config.toml
vocab_size = 8192
grad_clip = 2.0
warmup_steps = 235
decay_shape = "sqrt"
MLP neurons of a small language model. Each row is named by its layer, matrix (up: input weights) and neuron, and shows model dimensions 64-255. Each number is 500 + 50 x the weight over its row's rms, rounded and kept within 0 to 999. Numbers have three digits each.
After each neuron's rows, "fires after" lists the tokens most often just before its 100 highest values on Wikipedia text that the model never trained on. A number after a token or word is its count.

L3.up2717:452554462520454504552567502441487483445592564495515467470548450503464562474479607477529523571458527413506504555540546488485451529478555468418507447582386400601528470525501522714540507391470478455545476515499450513510408453533451557525477462479507505551533507509521501458512454501524492514424542470558512485445514482475555496563517492559461478528505571403483504457506561450452474430535516489497464552501474625526483459467430484433474445400508603474467526443437509502445450552464536528540456505469481631454504521504425546505510519470553495531515531484508599511511442441553499544
fires after: " the" 41, "The" 7, "\n" 7, " The" 5

L3.up2446:487505442514449527527517570457499520468535468453580502457483475472523479472531397487476517495493389470478544501427390500532550454413473436476495462556495537582450485484480500522539537535532533562542527473494464518444535537498462505487532527470462451484559533544446523466466445501551493462522494494529484576540580439514539489434521500478453513518497537427439484463427488490511501425433552433464545403483564515521546444501460500475533599560501573485450551529494483489529524588442516466420563505447483414551480440355471465462467421450516547500527501618452505588509551506515523456
fires after: " " 41, " |" 39, "2" 8

L3.up2258:426524499552436470531551481488491505545616548467566410528608509440499499510499620546440529545455501415499530500516533516516474477387575500465488403455486447519479484499548450540546497579543517420540509461494497422533402547511476496496488532463490530474512496522477414568497578554582531558400557521488459592477443434544543404481531463519535460401407511457465480493518515426470481521486567498520497497445442516488409457526408557575519511519522419505475512479480465537503520562501471510516525439539508518475470488485502518523409467485520500555523478566446508523493508382496494557
fires after: " |" 42, "-" 11, " No" 7, "|" 7

L3.up1413:521464520518486459446577488498400535476580528454542552450498484571506590534521499428481460484492496466469518520474484437525484504452482422556501510604501491561467463456501419433540483439436516483487520496527492551513512593499465520497492541456449478482502501496382467505474553548509583508455438672510471499452586411464599532491570632520474488491478457536422500438469458429429525449496459470484556565504547500556423469506457455508490504537541565371531608483540487540459554399501608471422556499477448556513500495523452565463499492444536569530539473542599567488497500466518477506
fires after: " a" 27, " the" 17, " for" 6, " of" 5

L3.up1565:504429496458455431532558498542513504575526466467516446560518428535495457435431522480512522460449452488509582546571437504447488502400479497522496556579513508526517494526484501604520525476485563518437472444575485536574429501424499596513491507478464469492508448431422415526497459496550507591464609509438589459458471542579555531461555475591559495427357551475523512446569536491504475450519504452378557502567506575470527495463454570496528506485465486560476555563487518622414482591523662474520518511505516559486457505472455493494548527494457394544543477555485497514511461396522491564
fires after: " No" 19, " T" 9, "|" 7, " Set" 6, " G" 5, "1" 5

L3.up3882:566462503511439528558543631506503579544580503416504523541519447494468500486558509470531438449491538394580414481427565484469470405427517512520488489524518488591546380486481407424516596464530476458510402478487501486502516531426411462517439502514488458421528442575442497594465498503583530565495470544459642458522464509505568473547518613564432455495499468497509463452528471497479412461556466520497512580527526474526422513444434492555468560487556681488461587559559436503513411508430475466473536475479391538510467425415492401490553513488538449522554538526451471501502580441525563490
fires after: " the" 26, " at" 21, " At" 6

L3.up1058:459526536494486482516544396461521568485505439431545412487505490594429556461430438560436528472463463550468540456444538516488502537503490452576516548439461468536498548493564400532506584526537533464463444601452438601619443537438524480511463464494441556373509433511521490526427540600516468478443527518451493565489440498564460502489500381694425555532493610547506463499460536556523529436516561539387554410457410497514549439529484456545454535460463607558585490437519543504533531509496501444498520508497584458539504441405433597479508583471618574492520494531451507659558536581530479511
fires after: " |" 19, "." 19, ";" 6, "%" 6, " " 5, "3" 4

L3.up2046:557445477493415423496601432549492464459498577449521417520519382479434561479572453534520429555452489501442527489493427414473605469432548446537510480527467495566426461551528554534486500490553567541561483445504449470424591510507521474543418544443503532474516508592484484464489439480538400464437496460622444568550454531524481491475545507517425469396487465468504435384519476569434517568495447577573559433542416500553492472506429545451516474477547445516592485521504430449523486525523463565482558532510505514408574522474524456528353458493485449468452524588495468419530532420519441432
fires after: " " 44, " |" 18, "5" 5, "0" 5

L3.up3967:507611480502460548480468517528606491469502540445487474482374504504483544435383485554398482559488421535510509474506529424495568572448471499613522515542473569587427650536488498573544460559505523494479577581514442601523526517481489499562506389471542442495486530584505525450476457492544550442413538471536483536513520525506495501462513443449468547492494466469458472496450516523549602476599445528463486382451427463453555473558502490543435485560466547559543457371592575363554487483486481438502534434494498430460525450450541541537462444467525556472562510568480488582565557563519516521
fires after: " |" 29, " " 28, " (" 20, " ." 4

L3.up1523:550483489352481507545612547536503463543537456482518532591521497541600503427492526500467429525468461489534542483480460488471503625472495619502435497617491498431489524521562435488550509475535479532581573524500501434560424454510538638534539392535464533502563519409436540485447492448558387539527451606502441494453408501649558501488524469547498504452523493509491438537472492484472518479510468541450476461457481533414533555484489510461548434485514548448544507428606491459504539587512481408583531532399483516534497383506578542467526563475464524424456554567531480520502546563558436504
fires after: " " 59, "|" 9, " |" 8, "." 5

L3.up3467:484479484519515507446501623433577544471588449453471503476510520441541572445423501556512430552459513475514508426447492506548538515522483495586430447547467469476456547472546445384541469531505532513407584538553437542547445479353453534505515502509440541574564553465524570462506500550587480548454497514436555476428490509451461532488526446496494444525406480584464411435540558527535463514553437456441483391670573415456472543559503492474589497525564549458504532503532468447498450406499596485499537460492527495444553475432459460504526560451493518446491421537556533603510467498559496505
fires after: " |" 43, " " 7, "|" 6, " |\n" 5, "9" 4

L3.up4261:442483534491486552490483618496550430535499489496565554559498385515540515513488467521500408518460441498506481506493569363432518477464485536477439435599527472541490452545510443507478513514528490442515461451535430381472558493487432531440579470483495407559624450514491513495487517481589471535506508472586543528510493509412503517484521493608523505464483469364455446535529449569467469457497558508476464525520513513495484591498468517486585414550580493539504531545570515505482429520460503513480493501589411475457516513440524483515467485463500456533493537482498471538492570445574506485
fires after: " at" 36, " of" 8, " At" 6, "At" 4

L3.up3065:464455491513364445475525492495543542605656508420504487449542519455520504344457552514437538461485511596431537427438496564500511408506461533452436499593499399665475528544546546556495477461432527425458518513549479563517421532503510470426573445481451463495650488545489507405475480550463513491483601490504514504484508461440391434506524535547519538550477544522489507472496558483479427556514540601505402528608626541561495547499488436477574546440550485558423423465515473527500557450482467511571488536473489527513512439481471538497514503478583504546534575570552563530519449509558411451
fires after: "," 34, " United" 8, " the" 7, ":" 7, " North" 7, "-" 6

L3.up3874:591496485577450529532510514466507471550569537490453441516456375405521432482479523426440621534493473485426533443565500521476387522442566500504518560542530435540391571456507472502550506500494483418500393501609466458533495563530537463518511584488572460452578522508515467503476442489471487611561476498410525300526507526584514300525480531500582417477464470492552491490601531454385473510533493571507456501559518570478531588408499526415487424569646503531523434581502538519500442477443537482506522538430530521521468469434511555456542522482545494508499578527447547484475464416499548573
fires after: " " 25, " the" 20, "'s" 9, " with" 6, " their" 5

L3.up2907:481417490501361490522441521451434464570458518344545390540557542502490439406485502553490408490445395505449506492548544504372475565464471459466542477549395421450473454574555522522451539544387541442429485484504505410527552579532424519519495465479494497477439497493452507473516427394572461474520559534503529452489419527473527384518523487510553520395490471428491540515535462517443486485518517529425591518506422512529439498538459506561588502467466528503465577550529482553525547514529554553444512515487530577511552465528465424492527520480566543573465451593481497429548503409537472510
fires after: " |" 57, ";" 5, " National" 5, " Set" 5, " (" 4

L3.up1664:441474509535446453503601527448453543480503414423490567414585474593488466353472467442496500532444453554511490471499479564559506562540471527539524520553431507392446455445575536438490574481495497590523452474455424478553532570527509611513455516502423444491515518456529552482476494515489459455558494561498460501424440542496469403482571449522484456429577414557559525495427475520459459506415448431396424548426468486520393555542453501492436528593563492533374500527404583557564565439409587500456575517411490571459516525510454514486423560464455570463488434547492488575547434466529503491
fires after: " " 34, "\n" 14, "198" 4

L3.up1037:509439520426514564465499582462410531533487474533418513464477517538544484435473501441549398478520390539493490411503447544497530577494467502447485500529422548408520559467500439494552539442481528568526500493401406420467528488458555542447464571512434526532500440458370592500599566450547518506590531560431577556411465458523594510522507426488429521475514531507527499471411443560543504477512424428476495508461499527470516545519509406460517571544469517520444534616483493429543463537541575476400532472459540523501474562493517460466505530441528555472403606571491509498541501547589500523
fires after: " " 31, "–" 29, "." 7, "198" 5

L3.up3397:481464488534343503503519504531540599447543478472539448482508383530506451432594486526446468461483478518480587445448483430417470503424528416463476497502532349576517488528536470500459529530511628526500516479538486525519559537493475460438484626454497448440497502639518529547388481497503477428446573485581459568492515461581483511491571553533472523499530476388464375495559520551522470420474471567529589463575483504531458459413501564473530452552524488549528437493534448557526495511459503456496561507513594465412513455475527467466481493455498440543543390621475439559552478509523536403
fires after: " " 58, " |" 17

L3.up3667:507523535462399502462528464512464438594546473463610433455485594400556555487416526543462545555487415523582536438527477468435535414459531472515441506579447481497535476403470505469521574591497518499449525418483421566407442485576457624480489509501546495490559473549427508487492534452531474512450526554543502460505515580548596463515543441484512466354455609410489545480549508512533546466462439439477473523566492520493521509471505488482521502502455517506502525560499498518499542498505482502567493462471533560502375482526478423449429461461505453540509501584442498524495455443518492449
fires after: "-" 30, "|" 20, " |" 11, " the" 9

L3.up1753:565388426513476490409469488506500516498490447556504515474448493376541490527573576560452520556451478462456529496569479422512455537463539480487542478522456494568516492468509475483561497484458528499466441417617478426428616626424516513499382514450488447464509409576529532528490440427455480494554476519401572439431552504498500403508544501523356420498520456539479459573475466511490446488515338475530555497564534525637503529400555426436531508494532514499513481497474485503467543348529516438453542457449573464446508526463579487533483506467520564543441573537459530496511559412505485521
fires after: "." 40, " the" 11, " " 4

L3.up338:479466435555438479502461492481483482540566502536520552472423519392585443491468445516463581527499460503463480497509530528397574469487480535507515492517503491602455559546486636545602521462550533529517482526443483515426445512458544433571545466479460560504484509522503522432508409424529507463442542509614477442550528470438587457514599489475517491511426531404520378575485509442468509460554497437482562478492447573522521472480455476397514568518406514488514492484493555456458470550467420488463525455398505455470574470433377487601400567503464481492451448530510531525507522448484468546
fires after: " |" 34, ";" 21, " " 6

L3.up3670:591443448592468516500543557464573514518532515472514567437535496598534477430434569494430504532437595566473481518524511436546578501508521446527499559459562505578502551540489565480529558463500475572441572386522507536538553427444518530503578519447520483497437445542420459479439559509473473487506508525501652496535513489488595469487539567507424443524514474397531608458490505491471412401503434458508513587419548517579540579511501519489437514428484615479483548525520506509588406437503529470546498486504517493552531432509484475459558450464486450574525497515433525513470539484548517457
fires after: "," 17, " the" 14, " San" 8, " in" 6, " L" 4, " U" 4

L3.up3215:501480480488365485498517511454533526489590485425480558520491528521455497456424572492435496475477517418496506466453507481570490522514536483475536562506479454500523501451546477497513548464440526509530466509583511510508490484404445485510430550507509491449516524494504435567457489594489438523629539569456491498521390430534514415466578409424479538532479549486440596479497529469513466529450492515452448543513503447468374498608435461584445477482538608468468561472484523572488490500484489516550491520483493506549448479485407488535597514459532522517462522557459539602525481502500518529
fires after: " on" 27, " in" 19, " On" 8, " |" 6, " to" 5, "On" 4

L3.up2728:466565477453465644444467561568611498573505367510567502482484509516530447483404502560519447554453565557477562515542619458474542548512555507553550445463496454516517520479478517489560491494476471514431583610545493489509555556423521453520455516415518535413519502584487460521514481514546456506567398528579539563490577508454560480590502446455497494483443498513479490484579530494541504457478477547447535529487506571534501508465446460575457494550530546501524447525518585547549372525567450525478486480489393529449497450478453493472573484475489476583529536532486554541500580530535677480
fires after: " |" 46, "." 12, " " 4

L3.up1560:512448436516417549527509475497564541476534551470580507504525424490444488450576485525534544513468504547524535486484524464507504503477514512514467430438477389522519437554579463457527470571513545504494417441565567477442620533494528473438575559433532493481487478553508461484472519491489487408475480468669553521456472446496426364520520497602521366477479442475439416527573440520445475471487515533588601428574554610559528463574507573453538470485493512487473536507526464442416517540409477576626578522493555450451508548499529440479494473482484370577503497561497501479537509500531535434
fires after: " |" 32, " " 13, "2" 9, "–" 7, "0" 5, "1" 5

L3.up3078:468441475521418564545577457495542513546492458424442405498560467565494490376390530533499454521426492469510536469431438467508538491434514498422494537407384339479513542467540455486497508571500541590500573576390572458442509585539459527498482530470422402448536512516498462579452491437536567531479486566504432514435469433521505412442572441519514601497401510503545458545600543504489462550372550552458468427469422503482475583486432564527503532519503549499530518532485450579524503538451549498510588478486535535465487535474415479447486565430510546474431475590521506522499487471531522440
fires after: " |" 67, " ±%" 6, "(s" 4, " National" 4

L3.up306:551462513486491445537502527436499530468481599449535506528469576497487479364536515501571521505469464487542570449369406547408490484446465501414532492524544437474567533556537534503466525458438505628531491460457515409471468527511532510531483514484441493551542452535415531487544468465526522471540460414480507579515565554595532367507555525529423534467512565491566493494425339494493433550555441457500440445484613511445510470516523411462581587534504451565422446559501514443570608528526522484490565441394493499507530424401534463510542511433537439595439608623425565544585536573577518420
fires after: " " 15, "–" 14, "6" 12, "." 10, "5" 8, "(s" 6

L3.up2422:525414366502484481494410493480552559578563606503502567490490497450467535493494536495518542577500523490448479386496522372502486507474505499489399480619577479536498481530495505626544502467441504476561439512518414532425549453473443492426508502474549464411601441571461561527577456495514456529416533484505507468448503489498578386462480440564498539490479435483528531469572516493470480495515462399597499469630537527496556426380458408405527497467551469482512538463422501507495449468512474462474500566417522576483473487530570506601475532462446552590450564550447463477492555434507517440
fires after: " the" 52, " The" 6, " h" 4